{
  "n_layer": 10,
  "d_model": 256,
  "n_head": 4,
  "n_kv_head": 1,
  "head_dim": 64,
  "d_mlp": 320,
  "vocab_size": 2144,
  "activation": "swiglu",
  "norm": "rmsnorm",
  "norm_place": "pre",
  "norm_eps": 1e-06,
  "positions": "rope",
  "rope_base": 10000.0,
  "rope_fraction": 0.5,
  "qk_norm": false,
  "attn_scale": 0.125,
  "bias": "qkv",
  "tie_embeddings": true,
  "parallel_block": false,
  "init": "normal",
  "init_std_qkv": 0.0287,
  "init_std_o": 0.00643,
  "init_std_up": 0.0287,
  "init_std_down": 0.00575,
  "optimizer": "muon",
  "lr": 0.0119,
  "lr_mult_qkv": 0.7,
  "lr_mult_o": 1.52,
  "lr_mult_up": 0.827,
  "lr_mult_down": 2.0,
  "beta1": 0.95,
  "lr_head": 0.0059,
  "warmup_steps": 200,
  "schedule": "cos",
  "final_lr_fraction": 0.0,
  "batch_tokens": 16384,
  "seq_len": 1024,
  "doc_mask": false,
  "train_tokens": 88530000,
  "steps": 5404,
  "dataset": "wikipedia_en"
}
MLP neurons of a small language model. Each row is named by its layer, matrix (down: output weights) and neuron, and shows model dimensions 0-255. Each number is 128 + 32 x the weight over its row's rms, rounded and kept within 0 to 255. Numbers have three digits each. A neuron's up and down rows have the sign that makes its largest values positive.
After each neuron's rows, "fires before" lists the tokens most often just after its 100 highest values on Wikipedia text that the model never trained on.

L2.down73:121108099161134062073140142143149110170165125116142066143136115108176124148157149171108093108147105123139178067124083139155123092084149102073169164063189138091133154147149114179104100120165095119138127118121170141134095156091094090105130162080110094106088085131164120122089073179155145105171115111080156132076122144159195151134104078187177116141141130135100166079087142144097089108123127147120135159102110087126128147113114083097110130109112146172161154066124151151154110110157192125098067162124153147077112110101095117119099102094095151093134110150089096118111133103066102115116175119213128169137150186101065167149171143090143144149174100163107143101169182096091122076114102104139113197166123100094153137144123137057130097134143167169142190205207140100139136118051120
fires before: " |", "8", "7", "–2", ";", "9"

L4.down291:130123087143089115178131145148098104130133179085091111137131140121134071138146118081116107153123129141125117103106117134095138207071075117102090112111104163100127068086126094106097118107137122176174139106139212172154187136137156137158145139163087123153092095071136144200146140129199144103161232057141170085124125160160121122127168086166069115148165179150133142099133124108177115009085148078139109105146104116051124115069105125110099131133138128094151150184158153143135113181125140136131153086071136145135130113099143138105117072163137119063113120132086148039118129120130090132113074145102143116135095099137110125166166193173123132126112118108144186128142190156093111091092173105156120146165111125099108144127125159066122163143134135120105091171093115155060104168134171
fires before: "\n", " The", " He", " In"

L4.down32:162121101147161101095203087156093108157111124062146124110107123129140073076132127117135096134174132139158129076101152131164161103142159182073121111123091169158119119099116091145140133111139140154067148135100029184176123117151125091134093136107114065151100112201110141124147128108131116126131164113138151149132082163179159184159146116205130208162133129061117158111122118138159108086138137114142167118069148144104140099127185101067109139151153187150121122108198145094153079115144109157092161179175114109146156115155113166135118075124116187114106078068139087072210155146099143090179134184136132156162124121101129163140119200127155096144159082114072122093152144065151177125156061122115142146151049132148155168148153097112094136090125143110130155097135161087087129118097155
fires before: "ach", "op", "il", "-", "ast", "ch"

L4.down75:163146146123116123192103064131103161123158110183135121114106095212127109123149130107141142131092147114179129099176125135152153096091179137131128124159074172045129132131100106115113142142115113172128117119118035125140153119135138178189135111109151100117086133117086120163110153117135121162191110000079144162149134150148107126151117116129143128137223081123130111132170158151116157181173123076105069194131105120090136129108194159122182119145102150148096106189129124117200106092120121113142156087133117067070126121166136109129116153137082120113131132166125115091079128191072097147143061088155079109150139121154102140109082147148148120200137121115087154129171101121127142155144106114110147171156101114047135180149137130137166114083146125110142099103144106084037163133146108
fires before: "\n", "-"

L4.down17:074072115129119166099153109132182168120072153136101093119153136059144114149181113104095044075142055134135128142112133115151127195134185077107126169140092122100164105190148142110103094119132143192164095078107104173103091175101132091147137199077119096140109127122189167166140143177151130094141097104090161081129117122131144120152089141123095113186139116161102119125096116167140163072065110103142128148073113141108081142070145129159126174132103130153069123140096199137119191132156077161096125143152165140122146103120109065104102139137119084148084114163201107128157113084156143165156173131102150092122169136115158162140110075141147177143143151104124129151189087122166147069108108196132180099163095118132145166115143118055185119145121109121122142135068165159123088135186102
fires before: " |", " –", " (", " for", " -"

L2.down68:087113131106126168135096150110143145148172194092167125172099091114123096112123113145083157115070099132116172076159073165055090127161132160114060157080128098175077127087127129185151156161132098098125095115014129148122123147124141179157108159182130240202162079123137168100132124142178062139152130096146114185083156190180090116135127142101105138115165138165155139135097167139093129182146123144144119074112103136097208164107118124163108122150189082153146180138137149171122128115130135131077170081175129132146176156142130134126102144150184100145133127111109153141119149171134127057107162119101072126138142181101168076168125148146131097153145140102100131089093173078120089191160100104127106169087142168140136159135153146112151119103159148156174083143121138108132125108129088
fires before: "earch", "up", "our", "re", "ur", "ident"

L2.down56:095158143144164065155153116053116085069134099118184129145156159109176099121146139107111174123140142159133170138118095130085160128130160148148143101162121172137119135141107107141076113089120098129175141132058103041108143174132167088094131140115116094095135097098183109095146077099183170105157052090111141082126146153151082137124186144120167151100103078125105143127116090079126168213143133114156111105118066110087159179134133106170189102124102181170120112183108166145183124120135184169152153128117183171117136133144122166143157139201160094173142123044127136152071141096109174203080141099115084152105137126105161123141133107091116099160143123087113122099051118175161195127176162125129155120133095106144139111144145156073101110078154094151152100155107179120144087147105137
fires before: "\n", "ical", "ent", "ician", "ip", "ired"

L2.down0:112143140151097157092109135151156113099170135115135138170148185190102067119104155155086110128105159119109148093132135146112121146133092114175120127119148157113113106149072145118135127141104093122129102140173103174145090078134112164155154127129092133125124121144086099109137125156081134111125152094104088120191119120144136104121094105211086174160138111118212139097185131155054076081172114073108113094127155165137076133145152174158171165128117148133149141102129093149142155072172182192100125039147147116120113092116108154151165140116141062131155046067088102176165113216083182126136033133136121150105121091069037141123189141082103090098066154127081097109112162110140126092179108161129141151130161138098147141083080116149116171137095160143128128168106093150179120145142140
fires before: "ct", "m", "ch", "my"

L5.down239:120140119120046120142162156159097128145148123048050143104138120102143154119106103181075132130154069149138058147157140136154114143108076124098214173121142142107093101077121114184122125105191129157148111123150133116089137209081155120127166097142149065115096075145093121111134115150128144100129111159120133083079119167159127081127059142156166156122073115071097165106190114081182125124080096128142162189056128106134117104075143079145121145165096103124100151095106118086119153127129101050089187116192109083103130127135131098157145134089109095160102102090104159126099129128176158140108089141080148142160091125100171143131119164108079139177096102122112097143097150120148091127144133153199109094172128127176115092137117163074189175135153104111082075161096106142128067166134127
fires before: "7", "6", "4", "9", "3"

L4.down191:111103110179108106160150137195092085095117152114054065143174147094064098122126100146146140120145138214161109072126095102095059152126126164176083182074119082172087139132117133070087105141081137063119127093110173129119104132123152098113110124128109166115147175122072130138146101152083145135167094095186116120102117157117085135121108097133090079121123089075143149102176126123147142129131160132153146155120139135093130119125084049132115189111084103091144117187123158136110110099118197183107155116088155180139124204125091159117136105094172103119122120110106089081166095134106148138134080158147127128138084140154083121193126171147157111159131102104135095106092051105117156139100110145104162148141086193189139129138101085093109149090135119106146121155038095044133134181145162
fires before: "re", "om", "og", "ent", "or", "on"

L5.down81:117154084105110101140159126109044143110123139099112090084100169153124117117097101177122123105166063129158150198138143152095144171198144168115154069094089076077110066173102162192122113119166108093093169130194159115144056147115101096057108097114078158136107085182177150107075121138105051083079128124129111148121125127150138163167156142130127148155139148125116152107174136084155121092133115136135135081118083098160124104092130105113111158165103118201160039084085163159054123141136120134088209128119116069120094116160170135154117100132133117086141174124081178119121120154156139136093099113091097146175153140081150121122088162100180126154135126073107089087154178069119119154108116148113106124104185131140095134177134126079155159106137114096095127109162184142118134184121125
fires before: " 202", " 201", " 195", " 191", " 200", " 199"

L5.down263:123146094147089144152101148208165121176113133077171142149119125160091160105105141118131141102069120101173115134151145114130144168135041116092137087114095124155148118118069159114061094131105164194118151118111120138113129159157210126110086111113170143138146149117159133114098118151099129097139140136160109077094160131161131127197130088166171094149125162084120120152124141147102055088160118101118156074120120060235156136144124088137076134122045127135137099149090112113111152123110146120104150103126188081136125093133129117167143135085132112034164075119062136130102185097155126066130176200130073146158182141127134111136114091145101111130111117098101074097158136099140178133163138096135115095083109107087097114107139179174083098145129089171090089118102077108070071133073126
fires before: "9", "00", "8", "7", "6", "5"

L4.down29:152089152188124064054143147133144146158143089093098051133142137097136068101103107085118140142084104129146206070077118122106115121112142022106135127150102134133131120144132118102135118095149181107098167109091209137129116098063171091168108109144066139125180131104150158132132158109135115173167177209104137135121140164118120133108113091129118098144153110151124102163164130209094149141120134129133129128075103113120123145112130163112127105136114090114175110089148069122125107117153176151155127123072106109134070091090138115133126077172149086100136147138251111166103172138140121135161121136194182107136132143059108144076123124096123071126145070134161132147134156117084181140088134084150090172139106143122105136078127117145128166118153147094137176158145103191075096058180131
fires before: "\n", "|---|", "|---|---|", "|---|---|---|---", "|", "s"

L2.down233:123118150147139110166165101166071166150063120169135129192184178193146115112114142116176124155136155125041163098102085170133085145115113082125139143122088091084093145109110137152126159098083083104175138118140143161116110120085099143119158091183141075056123120088185137144166104148151173127155162094117132139137141129120142090140156069118159111116139153140136153061134144151116140145155092110099120107185128115112151176076076092094146123105131164137168160189208089154167055144098108146105195062110122109090127114073173146136155112145078087153105107137062125108110157191129163120077100092113142119117134107104119176139119152133076115162121101158110152098134117136037123108048131070137085131170174140111144116114144216114165144133077125146182120138116159106105166117125097
fires before: "\n", "|"

L2.down123:112146128103147077139123116143130167118170123190107092135110062127152158114124139161132113055133142079163155177131159150077132110115181081119104142140146156096131111101090100147126107162124087115087152141122057104146152070061125082137089075154133129119140140159087165203118016108105143187093091171117104128173182108124135115094133163098172123139152114142126136093071134160119144170136136140129175175132089117187102081169125095105126128086090152075122192150140154127099127153105159113179132132089141149047144163069116154125166126190150114167133076123122113114164148193055171115107071174157161129124150080150137152144157114097143088121123178170091102117119075124143121132111115050124088142139074105151106087141123106174108084074170171141121106165120109133103096170164095
fires before: "y", "ural", "ip", "ure", "ys", "s"

L4.down13:105148095155125131100098077094160180057185109082125143144071110129112123145137100128146086117070057101073120138134132126097182074095151114151139150157119085127154099170192136042116082164075164145127140058114160082142143159121148133145125107126114110141154156115165162131121135170164184167128160133101157081155184143185083135123127117139077148187134177196121125114139112170113195136081119115182181108156087144116117141145145147129075079120216187138108173135075084130155142167174122163131126126136220182156117102088135149142096129112117137148150099085126096125093148115160119136134099128147156125137159109136088065180089119114108090128083145099131120057150096133123119087143121142120156121155096179179099145160090154153148096124154085114129113135144163100104175216152123
fires before: "d", "struction", "v", "n", "clud", "du"

L2.down77:123075109078187161159133132139147145144107105119102147162138117151111144145120082114118160179083106153156145139113132128191139128162127128095110170117095087114124114151088141091226200185077153094152117116134146135104121194155159095140055097107152112122123129116147132092123141170162126198173160140147152095188102186109122092189124140137119085086121192126110096093138086093169118153169182089151150121110102135122185088176107180126133093068154129136093085172078109106160103105110150142079109143084107136164162160155128124150062091115161123067108119109149095057114147148133101152142162181142135087131149073108103083106173071136102067175106152086118133131121149119135153066071075199198154147089190161107168140102169121154151144091115108113103153151123123140133120099092108
fires before: "ed", "er", " by", " in", ",", "ered"

L4.down95:139153155160137099127161112128061061120088137098175145151116116080191120182153092119073118153136092133135064116085086103110153132125126083069148058114151169115063168119163158143141165119118151112189163122146111115079105105095093168121092174090100104189183125140152111154102140104090116130096113115125120108101059058103112090147065181133178156143160153156120135117107062134146130155160089099136094183139141127149171197099187112127107100146129120111127176172124116122170104131162157110127147178152155065106135069092108078093084134130140123133060122084099102151164084094136144115188080167199112080113071117123153150155146072125091131141124090088106117142144135158092095109127105124144157201110165083175135149123140123110148142100100150153171122170099106129197085102156111
fires before: "=", "earch", "our", "ident", "S", "M"

L4.down136:157106142125093152108157107074170149145124133112190130128134082203090153105129062094127060132157099067129118139154143140140144175191135181116133144152109091085136146144159118203173123157148157129121159102095077111112140135192107110158187081089153164088124129103088165104098113135139070129137127125099202119203171159145141140126194106115117120132195130105094134093144101104164162114111153149174121110072089091151133143172102143122137179084077172165106169109128171120176153104110156067119139124108114158139174085096125124125096103161085105155040156090128117136172183182122136073161119139125140140087114113140115125097193160118152079127129134175089090089116176118133161161147115095096182201135182100113118192161137165136147157129196135134139149119139153144092114092163083
fires before: "ral", "er", "ur", "ury", " |", "re"

L4.down127:149136085107114111107152181070136123113193133195170079135106160160134151084104110100107180156096113133177109132134121076157099146180108068109184178144103137118096140109164157097187141153093111154112157092114083149117142108087134176199105117139163082119095104138179120078053134163148095082132124114114057109051174100162156149126124098153143137127173124162139182162150130106159143167167179064173096124137111141108131106145139109108158108088105100117110144114105107176121104132114188124135124115127135143143119123120093105145164103124184090185078088107133118151175015165121108146065083109148156095149140116093101135176124121173136173074141063114069103155133181090162156069138150124084139192133073150140149133129091101155168111145159133096149121186133105134163119169103116
fires before: "ct", " is", " are", "an", "ction", "ased"

L2.down236:090163162168146103028139120128138116142136152076129050103094114125110101140158044122156117117154153180155085172117132141112104099088160135153050108108151095065079138052143166110166137164094123112150183125146177091122131112144099158140080136132109160137122141118107122153086091102087116125104163156095145153124114130127154116099135060109165078098081132091164197126110174153140107097106155131131073141159086122126179152134121132172142157186122155166098113093078108143174156150161113122195112139072159142147101099130129123141149122134092120136115152140137087163231082124183136090144150143171129158123141147125142133074169149133131125150162041195182127149175201112119135187145130093161130128147154104146158126108088178164070119095106100151153133164119155104070154089159079
fires before: "or", "|---|", "|---|---|", "ion", "ional", "|---|---|---|---"

L5.down143:118118137112117099110088147162172154068192125145082154129153086082128093139140166122138181098137131104092103127111102104120155169162122093176110133123061140109126091157132135171162106097217129162135127104122162165083174112100166086175110141107106057181113102145147171177096158140116131153134107122144111130070129100164156088131168173144145125134130143126167172079122097143138161121095079132142149134114112146147149134129129107078085118117084193127106138116050199137126130157176107143124092128172145100170122183106170110132154155159077128108129206149191162162147130169112205126121099168055124166125122177095120177144106122126155135125108127081110174165112101157112119158153184139137107109112090099138111185099136069130131123101164175149196074118108153146203045096045107
fires before: " |", "."

L5.down176:159158152152117148165116105166135149131098110066098121099121075097105120094121159156130086029164135123188056181143155186100163115128171172124144175108089105097114158077134161162136141116140173150159161151172165028088158192100118130176141123138120134126126107130125184131103130114129138089125143162148195092144124164108095133126082130135157059094038129095130116091109137137136166123099179129129177147149135090162132107049139142152187132130058212139156146112079167166067159115121145144137137099159153098160214108104114130101149074162156108126156156054180113109181115120156155107135066128137131152146164091132101189120085081099151119168105132140142154119051116118160111148063134131127151128122118158081131151107085107157113094136138167119128134108131150101125099107126130
fires before: "ey", "in", "al", "o", "ant", "ish"

L2.down288:133101124165159073134166105121098124075132133089133151093196112084127097085177191112159077153147182111161132127137158157142163090170179103076151107123130137125136106148172140168117190148153154130178092114173121142047117136126138156113180146149098122127147166107136149103101135183149122140090165142086107137148120112072120090183107139100110142169141114149055128150129075155144126158122128077121187106088059141166162153176157114104145093120149141185142160163128130131129145099105142132166093099129104145152133126122152100170081150126190139124081193080150084133096092133141125131107093142179119073149152116169118107131089072198103121156126153152090107110148157165147177062121119193157120020114018146128134138120180117167171198088128160154127126152139136171128179102125118
fires before: "at", "ac", "aced", "ain", "ann", "ant"

L5.down58:217120111101127166126173086146134169134104162164122153099100077135137105077120135042131143208117095094153143098131114166102108183115146141209102098151129118122178159165073171130083067111143140131077099157086094095161143125104119127161132163126092136125158093167099063163110122135104117174142151083124176115106110199145185149090117133078129149132145129130121149137116153139161119137170173033113074133120092127101087146125145141136166147095137142123072132128089126119191021162139118130122134121112146091147160123115128111129118156111144163122149096115099165138175174165119158121089109101155073127132136160141182102110062119164075119101072160168147079103196134164082087156090142160088156123150180152083060129150116127178074089113125097175151122128139129118088138151109083
fires before: "\n", "-"

L2.down23:101168179138155100107169081153189082160106157144103123166144139071140100058118127154133132150150106092188061104112110140117141184147129105078092122146152137194133105124135151163195153106177101115089143145136084102142109121115108155131104175059202104128187119121135194116116084114144215154151105174115122142128149178107149138133091116069115121105114083180122106103182132126164108143112109113153127105119122077134117107049138121137110154155116097099123143144155103121101055150101129110068128184118108115148151153139176157112109094123119191104107119124152132096114159137192105175103127045160048123175124058098063125144090119135114082126162125085076128142124084105141094141133144150209093097106096073170132084151135087129084119121119129127102140164096129131121097170057092
fires before: "earch", "ail", "our", "il", "erv", "erm"

L5.down295:107215083124103158123155156131168198164039144188126128106142191134105119143088153115112117100149192122116177121176164166118093079134160152112153157116127172137095156158152125118160163136152133180054088163102174124185178099147162137153097115120071113100159174094164177124107135102116153116090076091163112136143129154117111144172182142155181083151032151142089092153107101128145126096120141146132121111131140116125170119143068064111124127163102130111118115156136082149099148129138112119111113118173097084138136151104109161173114068116063141127101119146048174160145131153158123135077078105121111108175106103109105093111109147091118066082133098131151094106128119104096163111133154127137171210162107112197136139143085128202124159076096092086185106104141132105136137091079079
fires before: "9", "3", "6", "4", "8", "2"

L4.down301:118144163129189099084159132165157124124101129117171089098186155117068133068156126132130068102110113109162088128130101138109143041092155104152154114165070154183151092076108107102140100168183132110137132103134113127159162120127095082087102091114135134137123161100076132109140121162137165189068216108128109143125189068135070121137199100137162175152147139107161119124158098169136161107160109107162139119106115079148149118147184133155081148117094164121132084123106121162065123144144174123129124091123062126129115110120185083148077109142092187145150175096190043155113137186122156094112137158179159079125106169128100096156109067118161107088116108132077110088153142144123072046093108179130108107155086138091079090153143165162133160144142134116088148152130117125142142118123053
fires before: "aced", "ac", "ann", "at", " Ph", "ant"

L4.down220:108131151148117072118112124114120147138108145138108140123108095138150139103158084118142092099168105143095068133082150143132091071115091114177058155124093131085151090165202140121113136086147126146088161165143136141126076124126198138159162117135125139127128124136110135136174170090126096110118113144098154108115091124122108074134167157154097174164137072100119129107160106164163170113187115181188167165171192061134146132123115141136183149186162130093117138094101134133106093119107134150118147034147159177072110124117135161125052131101134072095155085130117085111146094143129132094122084125142157168122054160120144175132201123139102145059065111111029095163067122101081106026206144136135139111159114136161130114098156121150129192120165105108098117155150095178110127130171108
fires before: "ound", "and", "ad", "oup", "ant", "gan"

L2.down295:150154122140087128127150051118087124147177160230104124158095128109131137043077110145074133147136126161170173160071189130152141147086145100082154099161124118104158136148097123182113112132138102162113131096094087121157147107117135116181100166113123097172124164152173128115084168141074102137134102108198076199161134084166178124114143106080148100124134112094104114167199154145147139112194058074134118166132155123166136117135105174119107090124105126102154190198107064161155127127151159153128184171097124124137110056124099097131114108132130119102120169086130124204160094100094147128074120103164126131120146150123093100135160109097137170119099165090089119160088184118147099085102132154095106130078123109113070137133141125131149058133146183109180127138148135160125185110208105
fires before: "le", "en", "ven", "e", "at", "ed"

L2.down299:110111119111086092083175152076136168124172191143148143168120118158140074165137089056172086141185099117124108100144152087102089108090135179112090175150079135113128174181116148116121077090124161146165153154080109104072171165106129167136132149091145123156148159130159117163167132136144129175118143108119097115141154066143148099164166121164149118120212138109108079131144162128108126043165126143091148146128119085151105063144103099116143132114154085209171137153145137129127135062121120142133152166182149178133178146114132117151119057118067151195140133094139104138128167092194074134108104090121152127110107131149113125170111146109176070125095126107137149093118173075124175105072138063144212097169181163161115164145184124085147147167132102104134147079162111147178170150111104
fires before: "8", "5", "7", "2"

L4.down305:151098085171110137113158129070132138111185097130118133050150160129131103161110103072106103180079144165195122105092161154120098144154152154146116137069106163145113138117134147178121080158129097179133104091164168093124154123152176119189141147156190086213101126223145167146167182102079101124114197193079159115162126141095041101128092130154146161147124118085186104120099099098101125127119162155129149149153049125150099114114110147116189132152140139162201203111173102169183098152142170119104127110128125158162100136121132065131146133157097148086069123121136135120087164120111142098115135107167099133095117103113153104171119094097146122153091145118086085079157163146160151153126161086112112157098174160088112168144161160151168143160161123117154102096076158147137125119165191
fires before: "\n", " of", "al", " the", "-"

L4.down49:122097088128103179120189105173156115159097127087097124125176037082128059082150131091107138110116171124130078070157162142123120158193095129168077104154134148172167163112161156151114138150147157084137129111103158137140158136152155118179165150147111181121121128114151137127134163197168145172196114144111139187156080136135126093116158113123131143141145105098146148114087126165113135132119090170099094105073157118163183171068150139160148161138164124127109197132091112103106133175155138082107073090109108088103066138108143108151075129086162077151154149093145147160110121110163101127126110134116093111103149145080092067137153083071141114092131135044152112093099174138091123093149115119121112112109086118089128093177169167147150102026099195131200174096107102057116139091135120
fires before: "le", "en", "e", "ven", "at", "qu"

L4.down275:097166145145109154136144102156084156149150136095122146140086116151111182088133124159128211115136148186083137158106107141084092135146152156220101037162111106045105101156187114087080086082129197131135115113119143143138169124164125095162118137069048162163150123118177049132105101136164108153121145148104146139174102186170178133113144184146128138205110133105138135146187155121123083124081149135153165106103132163108152116112141135173127156120153115159114157081117159145173085097141136129127130092067141116110126147126159076108083111108115099125138146103128044151109096140151140085128156102141140175107172136133138120108174154041121116141152103117084065135086121064083163139191105125149121152162113111088098183158136139122106155095144159151179086120173104088116118085190132
fires before: "ound", "ad", "ess", "im", "iv"

L2.down215:132142074163102116109123136217064124159102208138093168134098108117132135089135181083204090127110111109092168100064126142069159187160120125153132148128134160090175131199130129113134108119079122125101092107117163125130143161175129082174149142148137141120095196069101137150127154154183158123191142154134126107110183104132140148175154099110067151089134187123153079109092110194136115043114099162139119143108116131111142063186068167120179182129140188158132085149085147097131136147109137156142144096067155128131131112075130138156150119174122163178136101127104095155121103136091099168115181126133146139089139102130072102166125189082125130095146158085158151174144151177112168140128078100163130172103163154083147130085102109089123112134072148091124102100153159107096086127159168
fires before: "\n"

L5.down218:140162139141153111124120148106116171167081150111145180095161129061125130175121171102151118147117163113137128132122085108130138135087115098082119114167123125112132144114175146162184137104065155115135071155102105124057166126183111128077114118121106106137158135096131196107137182108120182127183138008166143144123163126132186175136152074109170082132141172121177141131151107121083114139121117154152119143125148123079110116156073141147120158146088180101118120196124169140166155105114163079182130178154163085136164129158123141147150092080114125107151112130060120161127113131056076095207100123082141088164091123156102143121088120079114122155073121083066141154120148156069195111120143052162100113122077127158081093078108099130056143140128098133097074088175116121132123079153105
fires before: "\n"

L2.down18:131183177116158141107144106097161131123148120157099173122140119146157183137158138130107106129129183088100142068144130118119100177108075054105108131126174132138124128124182158061069162101157138081147114132120170061109152152093131133175091200164115124150120089131114123085111136111181150120069136185178215130150104150114127107162125137077101124174124106130128135112115111084082145101188155155108122119068168157170122184070138119150111108083120110096143148057134126122146126149138164100163139177130110124062109071123174156159106145085185136140061130057141132138133025114104093122170147155124121084088156136109136093154138162117118125153155175152156104123102106110064143064051124101175122134134155142116049162092145109075116103105167107177121100087153094148133163131107091
fires before: "ack", "ue", "oor", "ock", "u"

L4.down56:147092183154111099139126094108095181125119156125107078177049152101147162114136093097122150114114161164116132125114145136156168186105145126145131128195134136099143108107186123076114108131069155125148114130110058152080132114097126184124130208124059107109125167115123121107179096125112081107142196090171146108176122077073167067140138098136088089104111117094103088141121171157091095114147133199196131058153107097129090126172145126172082168124121121155153119166103142117107115117136188067103120172097154117200168104070139044181088056127150131150096115128172123165159127101113126102137095176136122125136114085116143209184117091082167126150131112159132114110177115157122130126111121135172118147110128145161112166173097171153136136081166128140162162151105106182073116074111150
fires before: "chn", "levision", "x", "ac", "at", "ach"

L4.down279:101085118120114141147200137113099180121090122164095102166131117175172124137109158097184116092100119121134091087127133201152104081117124117100130122090122115108072069135093126139133165114105151124101076090160103149094083069169121145134069127129179115135075127132116178160099134134079165062131150086079090126174117128139170145172080181132189094167128103170113139063112157118080133182172156078069081114160124159135188159179171130135100139139141134158125110174165075125102085152095134173125176110082134105136114104126148155051167137094100132109086108133092080100098118140070069154087111099145084153089156108145184136155119092097128054155088113129095137107116116178130129116126117130141113131091159087058163112105097161106157187087087112104125123139079156090118110138148054
fires before: "\n", "-"

L4.down296:182117122143116175136107121101121110129156198099078121111118103147150135114184114162162112116086112107134097142052149150097068101099078129170127142227110168175186140146162160109146122128098106148182211098129131110075161087150133146144134083146087060154159107166099117160127140148180160142102094104123095129121096146084117087109148186153121122110144180164107125178169145170157162171140135155128124151070116095204128136094090110131113171073125114076186145137121102168118132089114112128065109155098153126082157131085119093135131059107108099156123078143114166136144095158206148133168094165131094153156161151105138092179091127167082123131125088131148109141187137089168095153089107112144137153123093076121155074126082100074148131157108117196156116094097162144140058084121169
fires before: " |", " of"

L5.down242:133141081132072130084100138127111138104076076143097166079181067119132159077117168163139174119120089089110142151137058138176139163166097147107120163141122130133159133125111169091108143114162178146111103114221191113174061159142065127136139147121101182154101141102171116139075106083108078131088119085148146114134127175113133134127094046130094128088127127163163179094147187151131110140096175115179111040142144115168094145123145090086142117097092140142132146112163130168038170123079115092122131147098097126141070145075158137131115136121164171148154148103156087088143159070150131059154151156148099105096111148123160132081143101164122141143196139176115138131080140155146115144137141170123141121106194181158086116166125131108114155128168156166127091133224109157100098130174101
fires before: "4", "7", "8", "1", "2", "6"

L4.down181:165138127207208133104133161111109164138116127186190136109130120068159153199146109196126077144118126098072116120125090106119118151106158105145196170102113038160125168120127080059121148124154102081130092073123126114131138137127104192146156078186112168171086117114124142144089176115115178105079134114107153130126149176135096111104104144122104125168160102166100092145098069069146148138144102151107124170072119118121157107124157176112176101132145110183187088121144143136138108195148110138125126081065118161162132106177118189084154099162130170176120182091125141112138119123125081087102130077154152205086151108120123066167118094140086205124159164136104160170096120076120126086118151107072117097131112137106144132158136098090148104132083132167173094136139120158093112128147088
fires before: "ack", "ue", "cted", "ock", "ction", "v"

L2.down131:092097098163043138149063110103111134176115135120103122200092100221123081081120071108146131152164103118099101138117191109120157127070172088130135118140098129171088144078092124073161087091140118138106187145125090115102123122106105125132149126170089126147048119146133126129123092117120138119134107026143147132092119144210108120099065121106104137110166128131113146120110162142097113119208113132088093109133173168158126106126134127137099070140071101163114122148038109161140161159139123135105147189135149109107124138105157122106192117104166090126076096144126146130132135178110099131130090103063117110156152098137092115185136136166134077182125146112115161086095203153188124140135178102161125177127113121098146106114094159188116115202139119128165110108178179199113140146181129
fires before: "ct", "ctor", "cted", "ction"

L4.down20:144102151144171137149112109113139094157094087180164061146179067091058145103132176122112144127057151094101117136096089108136115123140108124143134136152107073121093136078144080141165131109081101155077100159127140116098089124162096106111142084124111172119132107123100079148111141145107155099092049229127127156126168187106148172147074167146078100127154088153133099127127090117090085166062138158136134109109089093126090120147073182063140184164136151112174158139112128099117071142131109169162205117103145092198128101101116161104124087109107156121079111160126152153159103088106116091123168082112159085178081194164170116159153147075096186128128124093078123140150138122126158191116146095117142158130133147138141135095143109093123200204091115159121131148147173121147166136157076
fires before: "\n", " 2", " 1", " 0", " "

L2.down112:098091124088095134119096115102152148127144144139165115121159166086144151075147071082166159213071093092134062146170150164156114146099181151060143207137088140159161174101144117158124137154155117084107166079134110148068132175158151136109117152141108134062152139166080193147126072126112119081156130146113116162111124111132152113163109094132126168098157097147077114143115137169143121158140200106117081071139136122151117156156102155101133122111155062157108151144164165134079075100115131156093143100115120116089169126147165098129175150158106078139144098122195168199157126152125145096088129080130096084158058154106153136176165182133151141142120106110135122137106114129128151139149069202161093131116059157127164140162224105092148198124118153113130135078156187088127145161151157
fires before: "ctor", "un", "ct", "lished", "cted", "lish"

L2.down294:166183131121091146103149130092087108109119165147057127127158125126052123160133150162142152124038145144139138116138153120108148111175117099163222144129039183172098135141163120099093114156137097165114179061136073213145101127136114135135132097144115135140183155117143130118142125099099086105145084113095111177106138139108067129154139065142091107164075105101112144124168120107144107145116206148109140163065140102134082102126129131085091194111111112095098167147156119077156160125096110092150068117118196119173115128047097130131164135129116143119159110139138170144193135179157105112140157168082197132065135119183165178124087112116164133092107173182150120102107119137089099127133134132156141152116177120120177154133145095141121100109147062117163086130155127066077152145105073
fires before: " of", "ic", "icip", "s", "n", "y"

L5.down305:077135125151103065173115147054093164146099143098093078034152136130135119125183114125158097102127109123063159111154126164169128124101147116171082158153101159192122105151136202183191078166146142156133163159121145182132145125156139160152127144132179080119109102128122104144125070146115169087132150122131124136164126120153101078174080151084100153082174110168180147081041134178162162160163131128133118102138071160165119078145098132127128126098117079184102136099178156147145122225168111127132173126161129153141109109097146139114086136104137141182123113128168128084127082120121173085133159100179142098104135130120213126122129189197140136146163184172099119130102119119115100131117160136164153134115112178173110161164159153168163144153074181104132129140096159164087154146178131
fires before: "ctor", "ct", "ed", "uring", "ures", "s"